Weights of a small GPT-style language model, trained from scratch on English Wikipedia.
Size: 18 layers, width 384, 12 heads of 32 (6 for keys and values), MLP 1536 squared ReLU, vocabulary 5486.
Architecture: RMSNorm before each block, rotary positions, no biases in attention or MLP, untied embeddings, capped logits.
Training: a variant of Muon for these matrices, 623M tokens, 4754 steps.
MLP neurons of a small language model. Each row is named by its layer, matrix (up: input weights; down: output weights) and neuron, and shows model dimensions 16-207. Each number is 128 + 32 x the weight over its row's rms, rounded and kept within 0 to 255. Numbers have three digits each.
After each neuron's rows, "fires before" lists the tokens most often just after its 100 highest values on Wikipedia text that the model never trained on.

L11.up849:196112159168184019113167105157125208113140156174120144111164066168104131095096132134068094117093159040180162168096123064138178131207143124154093148139139129082160119071122154157169184127119184135123087165049129133138113171199061114104133156141116100070131136215126143116154133106116083140086147109114076077126089148156172097193100108065158124134150087134137165143174089129127090175121156129109132156204121121142129151124116180139135078116134146106142153134052115145134130131135135146135111164128070097158125115174070116094179182053155097103092129138144089105142108135147186105
L11.down849:160107120117120134146104135108162109135086176152175071104133125075144114183161149135059163154123071129110137151131131132144119104089139119088120115170119164155192143131130127142077132154132116101088194096106072172099134078163136114150085082125116122164109108125110164061142108180160145165158131121144176184087102129125091164147107095150105077107128116130162091063142146093069139067205156181119091166125106169049131160196115088077222130120108080162118104132158092101095139113125135158144092102068165138098151076126132071036167087116178126122125107087127110099144070117150136084
fires before: ".", ",", " in", " with", " of", " the"

L5.up220:141139155093105142133117079195142121113095074112136136056131113171175180177105128109130130146144123132095192092114139155135122141175141095142122126103137180159120049074123134103063133185116114088077070118108107171119099110148056172165150107149152122103145141130152158074200154215058097109127137131125188094140150063159171103097143109142116176089139120130122160170151131082144109180180155144108113151153065149106108144143092186135103152088123098122046080119143077164102063126136109209167085126185095135135111100122085173133072129170085152147089093171107127087141157079151081065
L5.down220:124135140103152147127123151117109058152093119153152100089096154157126111125134105127102115177107149151093203140185139148132184184119170148101083134207139140129098155109050117145149161104136085155151155083111162129159136116167095128182161159164128068128068186125165128125157136186176085146180121129185128155138145145124154129058100125098096086172115123173150118141103114104171151142123085093147198098103120125142092164122103196109084105206106088134172126163171145093180192127168139153163125181142117106057133124115126147167118143147090074114116125073163139081176113118140139125
fires before: " |", "0", "%", "5", "1"

L11.up536:133076124172109051123129116137188099170179178126086112098140134161105133161153153159154099143183119103070107074061113153115097055133152185150182103124148130125102103196150118157118113116092172125161102131164147112111165127099135120100108134100084182100120129110100126097134064173084120129080152140050120104074112180116161105097102163098110100160165102148107136130172138151046084126098138126129124069126151124186110123132121158159107082110121179090159113158154186129134124055188115154185135169110161160108122085135244168147159146101079156131115110079109157092136093152093136076
L11.down536:081123129182146162151138095187099128105144106121139186191167123103158109085128136137089121092106097162102104143140120131161104164143122117133106183104156100133129157105116112154083139134136097167142124166081154123098162115161159154128097116167107094156102110090123162176082127081188145114151130146159144137153162085111143113099126143176092159152140138201121126147070068181166168092085101144094103148169111154113196114059180132119118117168163117157153128115176066134081133144162136123082128077129098123105137113157057117174147084155153132163144127107075145166176164090168104149
fires before: ",", " that", " the", " and"

L12.up260:119155058093129146139150086151141131159146181120157134101108152174114153174144148101126093120148150075077106095041137165124129053136134100191059123103139111135083113143146177135136144053137116075138106088109115090103123116148088111113138112126154144110106130202150137161169129115070072127138119151118113093140146136153154118193142089095174180162164142172141184153112180125092169127106126113125138097194118142143118104140131110107164074084135075117170170122160120212143110119109160139128120155138147102186178075120154154111152135029222074124119096093128173167124138142124130136
L12.down260:189093183111144131133180131109087123102093133173113125103118141116047143119184213174095136115167076099148179126137219157093084097145176140142109159169148108168112133085146129134123111136139130117134115111137062117107091110097138123125062075143134125182157101103085136143137119105095113129133121148149091110120151106164101163153134154139135074090156077121113144108151092146118124146119090175145059138190132098101097171160192113131167118134103149131155164093154108176105122118145102125098117158081101113109134120141170112170138113156147120112122155131163072150086087086068085101
fires before: ".", ",", " of"

L7.up270:100157133165167131094118097152095201179090142151074125026113163175122115161153115098098049131112168103192155155169124153122109117151106068107088132117115156170123096151137066137116107124147145146162093144114159084197162099092123076120135141106131165118059148096125133118145064123104128141104182166117188079123106106160121091126142137105141129175130089164100120134174121133109111149089106157100124130146078140122150131131124118145159123126162093102130165186155186099143123120113154151113109108099194123155138032142178150086113174164094188170147123229097137099139141137184135137
L7.down270:111127125111106107125153138148079105108052171127119177150128161132146106152110083108125186104138134134150157146184128135167155114094081164147093103111140120084077163176094182192128151140118139085149126092114136121167169146146142142186112020127081156119161119132094184134171095190138157169039149115120121081119184153138134159109115102073157156164147117069118090147145152101130074100104152139076183156124107118116112132121107119086108131089095159162160158134119103124179217145061175161112154067147197054086174112146183131100138112121186152093077102114175157143115143177147115111
fires before: " ", "ing"

L12.up1281:105046089135120136189129100136180088192122143105096127106168140106082109169124110113105137153124119063127166103113092192088181181101117117135124169124125175143117105128110165130138070138152135094112128111174118090174126080114108078189131091115157132128103085122119090178124073169139109139070082131165122109135106125143053147185120142131171116162104136119167149160176127173073094088143112181129083131078141156062166076169110138112135131102139163118161148182111159098089149064153194169166160156107080173145127109155113173110149188132109110164113111093123085069077160118113098096
L12.down1281:161082177105122128147153133158110099133116175161115088119115130134179117086208162138115127150139124144037146103185168154113143100127115149165158105136139081086085119146165179151082120104139140140134156122127100137133081022095160122195142161106088089159110113142151125164135145066143108150104139139133128112124113119147187114098172185163128184122123140145183102106109148166103176146155125111124092101182135137123139184117144153125138090174187158138067085100126129107185081107161137112141180164155146092147115149149177116117140189115095132159131156137120105112128128147131202167
fires before: " of", ",", ".", " and", " on", " in"

L7.up467:129159129132148120139122120120099125150140061067105174145149108080130115102133178080093196112158070080121129170131090074132150164116150077106085124128101068096103130108107147123139172103182093133137140062088183118114088111141136096123154126173109147114138146132148183110111172185118158082186106065172173067107117115062119137146151157144081137123190148141098087145144120169114119170160072141107094139112146146151102111116130117132112102133113119094120129129128128102152126118132128137176141170128151088158114171219132130094185133111163136092141095157099114114123071172084143152
L7.down467:161171092090125152182104089141095126148109110148122119126093124111132133090152142101198115172102139137163091146056174105097141129108104138121095122096170121157133071093160067132133104113144111123098143124117116145106060113151129133168134151067197111159146175099113094187110120166120127121149109106165159106117175102129087149166125151142137158161108139162155094075145151144125148093129134125135116150147130145153069143127120109136104162149042144162113140069128169115148107160148123118131095121183146112091098157139142072136098139183165132153135190186159154110108083144131157129
fires before: "\n"

L7.up174:148158214154127115139098105112120138177094172126110134146130074141161089082089130109105087110142075155108135153160163205129070183148128157071123142130149096125085145146136108126113205174137109088135147164100105128149158220157111107199127125091180109160147140098144143111151115117187151072044088157118107165141205146192085090157106061119142124137096087114155158135112152151157088105160147229109149102113084162183158114113111170141142131139115123160138133122118106110107110173109116157139142126117154115104093128138128114138090107177109106121112177075152117103148173113146121141
L7.down174:130165145167044108137101168120186119150132111131114131121082123118148099169176122110093123163089082142125185124100198212089181136131141117089106192130133132089057163133058109123058186138113127111081143187189088108154152126157160127133177089123139118116121139098169179166155144130130159146146083108179132109128063136124126092178124052139103114157100116128128136087128146107079097133132079102114112084176142140119081131160150156170132117093163072154130127139089110101116158155137110114134168091151137157104173060078095160135142154150121150118099115133180144153094110093079101185
fires before: " |", ";", "1"

L11.up631:141128109123162103111107127102107124212131158136082085109106164203140127109138102173077119174137038089107156113079119132114104087099163076187157099135093180147076090137185113113115095137146148121158094155089138173116099192111184076115106151115095162118182132156116085174123137119113157117109127133125073124160166139105110126082137186112171174106216116085106103154105151138143087093068110093156155137149125061128072167175101024194145144126175160116133174080141140137170111108156038125189103124076159183135128142130069096129138111122159090122119070140142081125152139149081116122
L11.down631:115138068151180102127095134110060175153136105097186185100097127119194107103079075125154149178150107181105169119073153110065169148150170114180172147120156144104056126134124145135161106108121128144149161088083119162122137170067105116167155126106159140095151109123139144069094095122128125130114202148088158115161091139126122111141135138178212184113110118093071130124112114109095104114169113137125171133130151095119126160152114081124142102100113081157092163166126135149189097082200103129120173148136189110156106124090160161131166122135126138141117165112142173076154146127129085127
fires before: ":", " |", "\n"

L5.up1306:161166142110128123136138134124193127135170197132120109116139131124100182175134096190083159135147144117115126126118134201116113134178098127128102124157118146124122120135151123120150105151096120122128119132133135092155128197088157151135151170168173121141112072137186176114174084111147149098098078152166133090207132190137130210167106053124159035134121131149149072137125072096101054155078147142138090154128132148151117108153172114169142174096109166096106124125109107198188149125147136137076181160141086153158128164158157169124129120160122132111099148092164207112099167141084118068
L5.down1306:148188094182089135160144155133064182127094181128144162122113146101058158175144103130150126148144142098107209130123131169101113093083133097160085079147147075182112134172142126138067125080094127179129125124158098113101170110145164131150119112128147174141175130155141179086124217105115087150097176134144182149113133205158042119142175166136080084098103113121175073206125119123178171095098198096158066133142150124188142117130148127147100123168056128166072142163138096115157117133116088084104141115174107097147150130084150126180170185106168198115099132111139128119102154145096174161
fires before: " ", "\n", "Career", " to"

L11.up929:117163107118113164143186108148174167157099134070155136151134135113186144189062108106082117145142064111149128098152118114128123151134157153154114111177073169164124115108079111112163165128118090124145149159092090118171118114140088154149153117150101137111062065116128191124178181146130113131074081112168120118094107084199128181099140070090158099111147128111102119034147124053154139093199132113155153128164161087158163111076147125093120135150131137105106156133189146191137172148074106125112152137075101118083189177200134126067136122124135180123179130104068133131193188176121152111
L11.down929:112118056098170122134107131155178086106147132123104128141159132109147156094167191144135107109135143131146113124127119131093140176130124128113105099088089176088143155100080150145101118077077175102129146152112128131114067181135108115148121117142097133100094064146148072077127126180097135194049137123096131140100160069125089143067129122089117149169147154136089082125165135139117141151123112126171130097161120121147196130104117091026117125148152096149169188152157184156086133190148123094141170105114161115137114111147098043137142127183120132081143134048082132158147121120103174072
fires before: "\n", "|", "math"

L11.up1076:127150111159191150108076071134107125155127082166127157109144149181165115142135109103109156076128049142096034112156125093111114202134145161119081141114142108149112092123119131135135154089138085121157112093167120131128141097128140156091060167104138123123034144117118137099154094118164158148163130085148122148116136147134126132113180123137163156157144123106119118168136067144111177057054103116117127132116160126126094143128152132141176117184086091206122119148110180143125115112100134125113123143078110084145152233060132170141165141078182093118084100193131158148099112146188112127
L11.down1076:177115153071139140135145131146124171136099169119093101115156089178127184128099154080137117140078150149098067107202127095149159128092127084123114125129117151062148093056167158128134090153138116133152107108179102134131114152111137159116140115126133172111145105145132121137106141134130187097144117095120148153112116162128123151162142120124123114107138189090098089141190128095147147120134018123150104164147164147129109186101095139153135087180085132125104103106148119151147105182123125145132162153098121138119144156152102206090102079201141163105079119176086095149120146112073159120
fires before: "\n"

L12.up359:135105119117097143156166190193099140089138192109076120099170124194100119127107106087101170111143161109154121116159137167118100121150088114196085106134121086155122172150152137133143097120144076148130122093090122088066127104111102138037128170116098080111114066069122189191143126185086124091124136033168143130086133131136133086125129172139136113046117116167136164143118094155147090116129158111106139178121144123082141056095136072124100097158076105100128118159092157183172155125102175183115113059099169105120102121108135133057104111151161113136084208181129127111107150164137107154
L12.down359:098123111142152126135060121171177048135149089161147110108149087116092157147127114114118168157090107133138078120137126154080165120131064125122087129142148158172137169192121143207099130067106145095151180091072177121129136228139151151112128148146109110124095172131154110121130081165072175113076156130132152091094085128108196127092095146158139135097093139162130108124073106123098094159080140121159064128139145106160101136159102142095082077159103095081132073125164073038163137159151125110090143084091214110141074169140118134078068116126111079067124073112127102151086166165165135147
fires before: "\n", " to", "un"

L11.up591:160109099079160139103169100107114083080133071119116098103150181158128117119157110171190136136162081183200181164115138083121130154145175119187107117089133113119109123124121109188134081111162126104062158101134101143122118094063124127188111167098095158161099061125169139089092168151067071171168160153141105127121174133097155118138096089105173142093161131127165112101136171150103128120205096154123096106152085125106151110147157110126132152087142110086177118128070191137161145089133149161114085126130117104106141151161104173118184172132108110074121108084126159147182110105132159088
L11.down591:173107077098082101126131107088156139099140105133119164115121179156123144145106171106163137112115053119163146157121146169131165107093157177100108103083186150120130073151176104146029126094158127111145170100098060147094116147145117139135101127154169112086137157146133106131109101170167169125197191126152182088117149191153126182133153083165098068116131153158139119119121147146123102082139118104135128082124142103138112159162154146109109076153073174091153111172136154147189140125161118110133197106168065120094120195124138123142104168142110062179134105117126146163204169133133143092
fires before: "s", "ept", "t"

L12.up53:163204067202131162120053159112082073113125206126157104122132102034096152129129098115074087123115162177105177135134183167121096119169157092203122145108090150112143097150120077101160163148115142150159130159108169139114151207152115133089165095101157165152124206160123102112135106085074151096125099096090177136088102124129112156151141138191158179111127084120137136124115129120131169194098169100112102125094142142113149099171119113170176147106123134128157160077140173155169148147089121103140083110130118108143116165128144092164133062137126137116105127163144163112115145116172152060
L12.down53:174154139133114110155157133186109122104113131160156121134115139136095179128118136074109107154152163100158186178087128122062084112074098187144133092147125128140129142088114102139106111111112176158188090137143123125084115113155113107110146180094154093105141155144122118059142134088114106109092121142081192154108109110119161135130209100156116149169104147122116175120105157143193176180132170091093093199149116109135107176096147128162084139115138156124127085141169133083092121144179091110108170155136184122153092139162150105169095117071104130153115157177183105125110120099164118165
fires before: "\n", ")", " ", ";", " P", "):"

L12.up48:109116113142146166120167160156137050136097123152049119137140100136175153123073135132131115131152119103127151101101138156133053108170071137071125051114146087147167120092154076082087086088136099152031108104113135088135164182122120073144102178160146166145125117179153182156149118135139171073135132094150121081138147138120157072129163139150150120102160152154182158116084104149090144105121122171115135107132125222123116180092107114148150102117118148164175102123074126138139206176154098136160122088138110111114135182139137199039131159125189102110183103086105149159184083153176120122
L12.down48:103131073155122105146086116071152091118097090137098154114188126016108124123125150176167084175101166102173098130113118151129115129126065109086096112148161118147112101128128070123111096133107124108103141112141093171164121185093115159112077113122117104131144156156133114120118100151093176166158149146109156138121161127140101106079112157193099187118127112197166106147144137163108120122166091202098143145150115145155167128138169145126109122097128146094112123131161117177115171148161121138090150118160094127148175128119154116138112237056125118130163128095140105162192137052175101073
fires before: "s", " most", " third"

L11.up1021:162131175109106126129067098132097169133077069113079108139140127122151114167118150116078119136134128113121127069137073066115100127147055144111067046142164160103140113172095135147091166144130114105053113131078171068100105170109085161154093177161095113099166133047179134116089142120097157189121166146126139127109146082117080097122176122164160056130127143091174120151156217170102121109110097086064100096125127157107065100143116110186147225129176027143145092138117119153167181124129141118082112087148143143175125130190186179155143084103142108095114122121145159138130090160129162134
L11.down1021:132163176173116027146128136125189153139158092173115093073171124096112169107115198160108142167126083137138185104121161140102103090149084179115133059074109160154158138125097115168113095106122160102043090182118163160124198135125124175113070142143188136116138108180086118156121186129101101172178148138128201081173125142080100177128134075177135118138121142122150167132105132111177134121177118123107098161085203139167146069143112109168104165094139132129099132130138134137135087105048126087191161101176127155126195107115153139117156132139119082122115072133135152036097121113129071104
fires before: "s", "le"

L11.up1470:128090140206109132104101158109089121139095127160097135196152086108125107138105056181123134106133108165156165207163181139112110162088139081137128114165118088150153104114149118127124154143205161159119116150154149149194171098093117160123196110081132105154147124112183108141116136114111187159147159149133165085126126107129107087180157110118107174132140130159194160098148115098135101174115140133116216131136124144113116048149095085155182219152136103127147119130148171114136153162107131150105120160180143123094146124162150053113108128118121128117157127181186135102115088067163142140
L11.down1470:159166224029126110135149089124143087191073127181123144101134133176137151139173111162114160126113189077139192093149139125117108139095179147149123095132149119135171096147097110112161105136179124035119081045172162117174126150098148093117079126109146131210120123151140122096160131167168141129128162180145190195074130163164067132087125121131115109199138079072157133113153127101107167116120136122128164159173094119137159087178147104107101120150045132132091109122133114130170119133129127113125164161117138141135166101127194147196131085169139164132114087104126172057129139138110099118
fires before: "ing", "ed", "ions"

L7.up1121:074135140156119146120157124149125161151157145119134159144181132117103105077177111163079159135122125097104178111127201203115148136180108145140057109167111127132149029142128096063214162055178143130100102161094121138126135090152060141121168137114116087144116142040147141078150175140101109189123095134132097149140152047127145085106101059191123098109084210115139142096105115210120173165132089147133109100104123172105117097169133142117123160086122128095155137133100155151165183090146174128119155162191151105105147122078110126173114161098142126125100100154077124154122115063085155119
L7.down1121:113209160112135132120177111153111147163199127166148153141117115079089121129185171139169155135160113145134171127127127163169107153065122145070055129093109162071161159125107117148104070103139158080156175165130122102122107130150136165144138180152125114126147168118133154116187192128125095048129141109113134182093189202161106117090141088136168077147132108074141132080105150147135074113102157117128169146064166200135117071102200102127115126123079106086028149123153127139183128092090156130137095156071087105140103134116128114163120132182160149124138091107127183090122173148116080132
fires before: "1", "0", "2", "3", "9", "6"

L7.up1061:140138110130150116157080129134141121133065113121110065159108117122152173185090089088153125155086103130066108134090113132160132108094110118144160092119106154141170099059134131164120063199135143100123168145129071116082095098059108131109159125185125159139157113128062115126161123099156124140161167107090151162129119107112102116168096173132207100103148165120158150141123119129122134174146149084108171155175101147113115140118124070136162108154085092123171181064125112131044091085135126177092156124139064137149137131141065138064115089078120151126132102147095167117103167151147123167
L7.down1061:122198143160181210171108147083125098121156109150141132156180129105138135161044082124141101198084133108102187151130138151141102105122137148103127192150141166122154107160167153125128130158106133166118147102100142132093122148167137142149136175102085127155115103131118102157157139102161093122183121150092133121087145145083119126132110140154148140132077200133092147161073120146099154179123131145112108114081079084087163102145109129135139087150168148104163176145179172137089158078100151156119122060175107156114118162070077135107084101061121172151132101141153084111139132125088064192
fires before: "0", "2", "1", "4", "5", "3"

L7.up1105:111131050184113149069142072097162095063110122152115157201097098155092089107166129149148172104140046087197104091156124132138145091113122220133040106153139168175155169100126109123114158198142100183097147117129097127160105149131078134136179130096119134117076169154169111165118202090140159074108100118167152139161135106161098122126128183132117089097108131078158138124177110186109101118103080131143152118112101141146168125189099146148134120086184118143136154120092162121095206164123154115129129153127074073152207149114092114129121147118180111092083130102162156126131132108092194140
L7.down1105:130153108145129115142131124126157166160127087117096105121174124097126163128161108152139123140100067150167140152235165095152148144105115099128068129127164158106119138109105131153164125167175111120130116124106168195147103143138107190142131138108103130069104070195110109106127146080093097154175087160175096182183008156157150104123138148089179106123132106089171048093142065139142166112133169157097093040106112129095133140132105150140076097072087152117111092076115105187110151123099128139144144114132153138148217119162125104128161065095122112142089167112084161161107112118109149113
fires before: " |", "\n", "s", "pl"

L7.up1413:148148184156207179134166084163098122130103073150111098109151126141140124117119129086174136108104051068098141156057110161103108114136168137095188148152158117084118084134116173183170133114159141151112050148132122163108118156122096117122167153083199087071124129149148185094110124169131126077157125081169127114091136117168041196096082170151117131123184168093166145154173137098159121139205162132119125148139112175120093128121112097115143111085149106118141161066169127098171144161090127088124164153136160108128111092131148144113135162168093157122130143096102128152120113154132140102
L7.down1413:124160126145159141184128158093080172150150131121167139122146125080119145109133165119169080144154103129127054048154124204136119138092081121060122164115173095076083140099106092128126100145155101101097210148145151079191094148142095137115120172162151107104116111135125125126075115122141124103105068110145130167149112140136162116160167128194064066101175136128155118180115141154105133097144166165144087118154170150088088122109125146084132124160069170115163115157096183120089157109107123126122150155139150142127101159133132148123174154118131128100084153079111123119156110090094135145
fires before: "\n"

L5.up372:142210095119108098071152119111080133133166132145102126126125114074135113120168119152113061171148155075117036170142128145095145174142171090145155137143123189112063104124114128118133117172145178156165132116120162104146175111140126138127103155097156196185090151135149152125084095112126187149111122130176139137156148166125104166135167055122116070129134075078185133168078104156111132140154158091119124051095149083198141142198141141124116158114130113109122061133133136141065138094172102161103164051166138131109138079138155202133117115115109138139109124166118168098095101092110076128
L5.down372:134111073077137150140150110112143146103132174155157125121106104106129183122107165109140149160130150107189143177137123147098119100084160141085165118080108128203092067168140148082174093161119175171134129136176104099200104127136121166143159177166089176132140131180158103113087134163164117142159150097102164088068108133133080108101132144121132079139161162131109149173082133165140119139099133119146138100128150150112153141183107144115075105168130094168136129130147086124100137145135136115154146089139102109051079139080109092132130124147102091128088148117196072165106119137090131105
fires before: " ", "\n"

L11.up266:134088161131119128082133110153117106165137110125127161123122119185141132136105130119131053139155147121091125131177081111126064154150107151135186159152109187119117108083175137119136189123110093211111089134056154093151081155131082179107116189113112131117114146166122178124169135082112172123147192176094149141096156122119121085096057156098082096114135143113144138146189103115117127101114116118124081132178118184113165137135161056146207093107143142167121106112073194109173158109126137138129136134117102103152164179151171116132124167095116085136114095103104159141085109144109187114
L11.down266:129136066098110146168189202110110137135133201102163130128124108185113188092154185141104124115148139111131136080069109150123074144125137124127079129158158142106121094162139172138113140173088129195105109094071088141150101135152062115132111129151103123111166141062138140169172129096151151135128115079093101124125162152174117114105173138164115147167098179216127141141127102119109138173150134123093125097135113127130119099109137184159152089097084120086062130161144129134105090140144196109134117165161108098157143201101193142100131129147170138129145148127096154126102167152132139107
fires before: ".", ",", "\n", " and", " |", ";"

L12.up761:167129130141132149130120119144155121132129069131149115117098155142162131147115131063107103045130175113107096164094164130168156089128139100135100166135091134121116137123110116120146104092115099132127122124160160109148066183139116115152146181120095115078154164126176152099120115112151123068158119071104174154103133152124117115047154144084210176107132177074113091163194100128113148149133127121166142112126252099132117131127109121147091168077148160140129130179101086102191134152080121203122155165106120180179198134198084181147143131171119173117130144124156125086132147107172171065
L12.down761:116104155169124140170131138110163119151143138114166122131133117096169080149159140132106071131171107162107165141167141130157122088141090144112126113133108139172136096163200135116107136097164065112121069107195086186104129131084124148116146125107158180167110142172135164084130103173122090049186046188142120129150125134158118093120148171136143102147054075117158130082100090171135108143133119142110082101096155101143104161114168167117130095157172143157141083154124085116130132124098061128155123059076177124079130144191126098110080130162108137078139078082220172120131126098107155154
fires before: "1", "4", "3", "5", "8", "9"

L7.up1181:127172128126189119153102166134120131127139161142115124103166108218139062104184149061100141124143132117124138156063135214144141113138139136134114168148100135093149130129042133149122129128163140106117146103108119094065108077088167133154121113153135164141134115146164186106138130130108142062128101050115134144116069104116086113146126080119145202080139091097118099105179140064144115126081127123118162090136155105103138131118148146169069118173144118117134173136118165125132164125141101134076107196160146076130131155139170153109124180102080135079157114192045134103081128188167164121
L7.down1181:064113142084125146224156112136119131158095117151211083143148096108167097124092115105165139115201132199095112144110154175068161140113141102101164097088147103061142147066127152135084106170112081117109157056113178179121197153147130086098142125111086107135183122148122080147116129165169169101088149103154100115117163087144123108171159118139088163148148134075119139147050090087169113157078090117089137116111114098155112118118153077092096095231128096088168163113121163150180108136096134116086165142141166040141159152151112116092120176114071145130121201114171122135156137127049159126
fires before: "\n"

L5.up1015:174128079148123162089100160133144156149164151138124167073141121128130142129085187125169149140126141076142090145123105103156116132134113136143102102085149053086151132076131141133183202093088119149084191057153113172134166141137119124152111153147174131122120125096123070128162224053085135134143115175114155121156118089130168101199178171093147147153146146096148092160038127124106122169144135124180135052117121106121164135101082171146107119114138120118138102114164151127156143179130167158152134115115137116097104157157144116122184152116131033153146163053130125147070158122065142190
L5.down1015:125148134126167136075179079185099151123093147078070122095141110184083138119125116090098117157103097159144053167166117124117109158152147046132090125104045122154115165083148114083159095147148142134088146166140127120213134093180132122086182126143095099138152147151179131120051137149037117097139129085116085174132162147212080125131131085126142153086129085160133148156116133104162163177124130104170110121088109116150135159044082123103130120141165089121064107154114123152135127082149139103142129113099141210143153140171187146179104158157123129195105137168102072137107108121106133140
fires before: " ", "\n", " \"", " the", " |"

L11.up1508:163098141152176172134091139112137089132122097113150126148137128145180111126159119109144109115147133087120136136158131090146127159097192112107107122162153137119150095079130132150092065101185131140100162129143187117127135112112030119151103142134107110151136124056132154116051098120084121089064099088108143149167127129082149134188103145141124089074153139134153115138143097173094110140167166142095123138145124122054183099090158097110214128095149169137121131171105125129159134089122129146068132103085146109116161156212066081145134168101137153100123129128085144168090149118172139156
L11.down1508:119125157192142112142110171161121178098122084092110160126130094146110144110104091141101079204100140144156140197146076076129140159137116120126066179183145108127149105142170118187134103146160176049134147148147132111124100153085151120118163154124179126139109139120131106136121118156145139095076127120139131149107086082128127158112114164136122171145072180234094142078161126107111121185098094147091104130129117127135143132183132101145087138192078107174114128132174095096141116122112153043151189098097136161207130130141159115138095174127096101146149102143147113130083146186149125138
fires before: "\n", " "

L5.up36:135153167137082126072154125055187129143205194144131152126148112122111157136081103067075093172120138123100128142119086137113149146114099111120067099106102114113141114155117116167123154198098142142137122128120177189138116145127082133097145153146124167093111174120087147148168121130179163120125095151083148130146130083195184148127121152101191138112152086122159125132068152202091079132111105139077135113151176131080218152181159144139076080116151156071100168154139102170129129069190107157066113116143147118083118101138154142105105159123062176124088164101154098073065137150051172173
L5.down36:143113138131184146154111095151169096178105112132135118105132131078133117094100209134141116102169102128137151092079115136126124138176171139125119133113175197144137146140179133209139136118101097086101152188100082104092156102146183123159112145137125083144116140102133117125164134153106071163103138156105092106117112141101109149185107123166110100139134210160120141050114129091061124103085154110129113083078070171126141095154143154139134096153173199140120122125137140092104147132108110123157090144086136143149176120100089114139178128103158081136128127138113186122142168136131159085
fires before: ",", " of", ".", " in", " and"

L12.up1148:096149124134084081100068108168119167163100167170122170116130113151160097056164107179097067111150119151109152143115095092149092152091072161138163134091129119118106115092187128178143141134170115152116129170105094199140102130165134197074119135105106083084149037121047100095106121140141102123092181157162152102128112118176050070090103119109181034063162092095105085132080122190152106120133167098137144186119121127102155081180136093122172047177148150110157084094162159108149129176143175145095137106058162187118168141105109089086159124123120146094121103082135175140117148149155136127
L12.down1148:085087161170153101180092110192138143127118177148095104110114122094130159114165104111100089074148146131179179093100120115134108120088118107150134098133081128152161125055102110125116122049146149155064145103106107164105094178124112100142148082095118138150142138109089124073097139154100077136129108093144106152149141103164151211113130195119182120138159093184091120079116132090126111172197145181159087157157160117140171066142125128159128100155113095111090141182119141140093093119157133094088153138092166104128085107160116114123129218184134128164178098183066156153089153131113161103
fires before: "\n", " ", "===", ":"

L12.up1024:150144138144121147158085129141122120149159109041124104103116131140125155141136146172125108183158176035188165072164114106118172124173140140095118175123022097151137084149087109134113162129116115123126181167074128184098116105149119133110122160172089086146076144111135169120148100137064147141175115124098137161082125141099141115146214185186152099168141176122159205147149121159158063115115129078113152100117171110088241118090158172120161118136125158101082156104106142143125222148124163145154132144170148159097103131139171181102114182113080139158101103146144122114129124107080141148
L12.down1024:126208152156145109127112148190059157150158147141119163118093123107120103120111138136173134081104182175196114177165090167088089123116131134124130134157102116135134140152144133133115181108117102121119138067129152183061183086082085095136156071210110199148132072114185125143146158157129146155084119132160168160106172137099170118134100114165046134199131149171128143143134148129164111096140142127146161160122083141164213071124175123191084179098166150110112163135061138142166113100074151058115104091129140120157087095143100052121088114138112068160131141105166128116105120127081056102
fires before: "1", "2", "ts"

L12.up57:115182128145084119096094117127108175144110168140076132127132165094166172156179123161097133161147121140204106087087146113140101140128115131118127095157143118102054111110145168134161126154126065094152131039120089085116113156116149099083143138114134160095063088125044184160046145159111104141118138108126098186165143137133164103113106181144159123069172204055139146195153140119180147207135160161126085130161119096139142111116179131116106078140130163125157178105115133166124129115154193123140111106110121150155135138085120109077163112125114117081176164128111111136110132177110191101
L12.down57:119133174139080072120108075154097091144151167152158176164127116091162129116144121139145103176178138116160047098095132077113160095087166148118056190198086157157118147067106083114124117107139125126088125151100116080151133126116118135156105132121115100088128169078135126146178121124080120109138117114122106140093112110127107154074148155150103154120117145149167123173123077193165127105171131097127138061166099127154145162167128122129101090151070089147168099168184177120141110120190106060127096178100172161113186172140161071154108094090145149128121179156148112138026114126096135171
fires before: "\n", " ", " —", " |"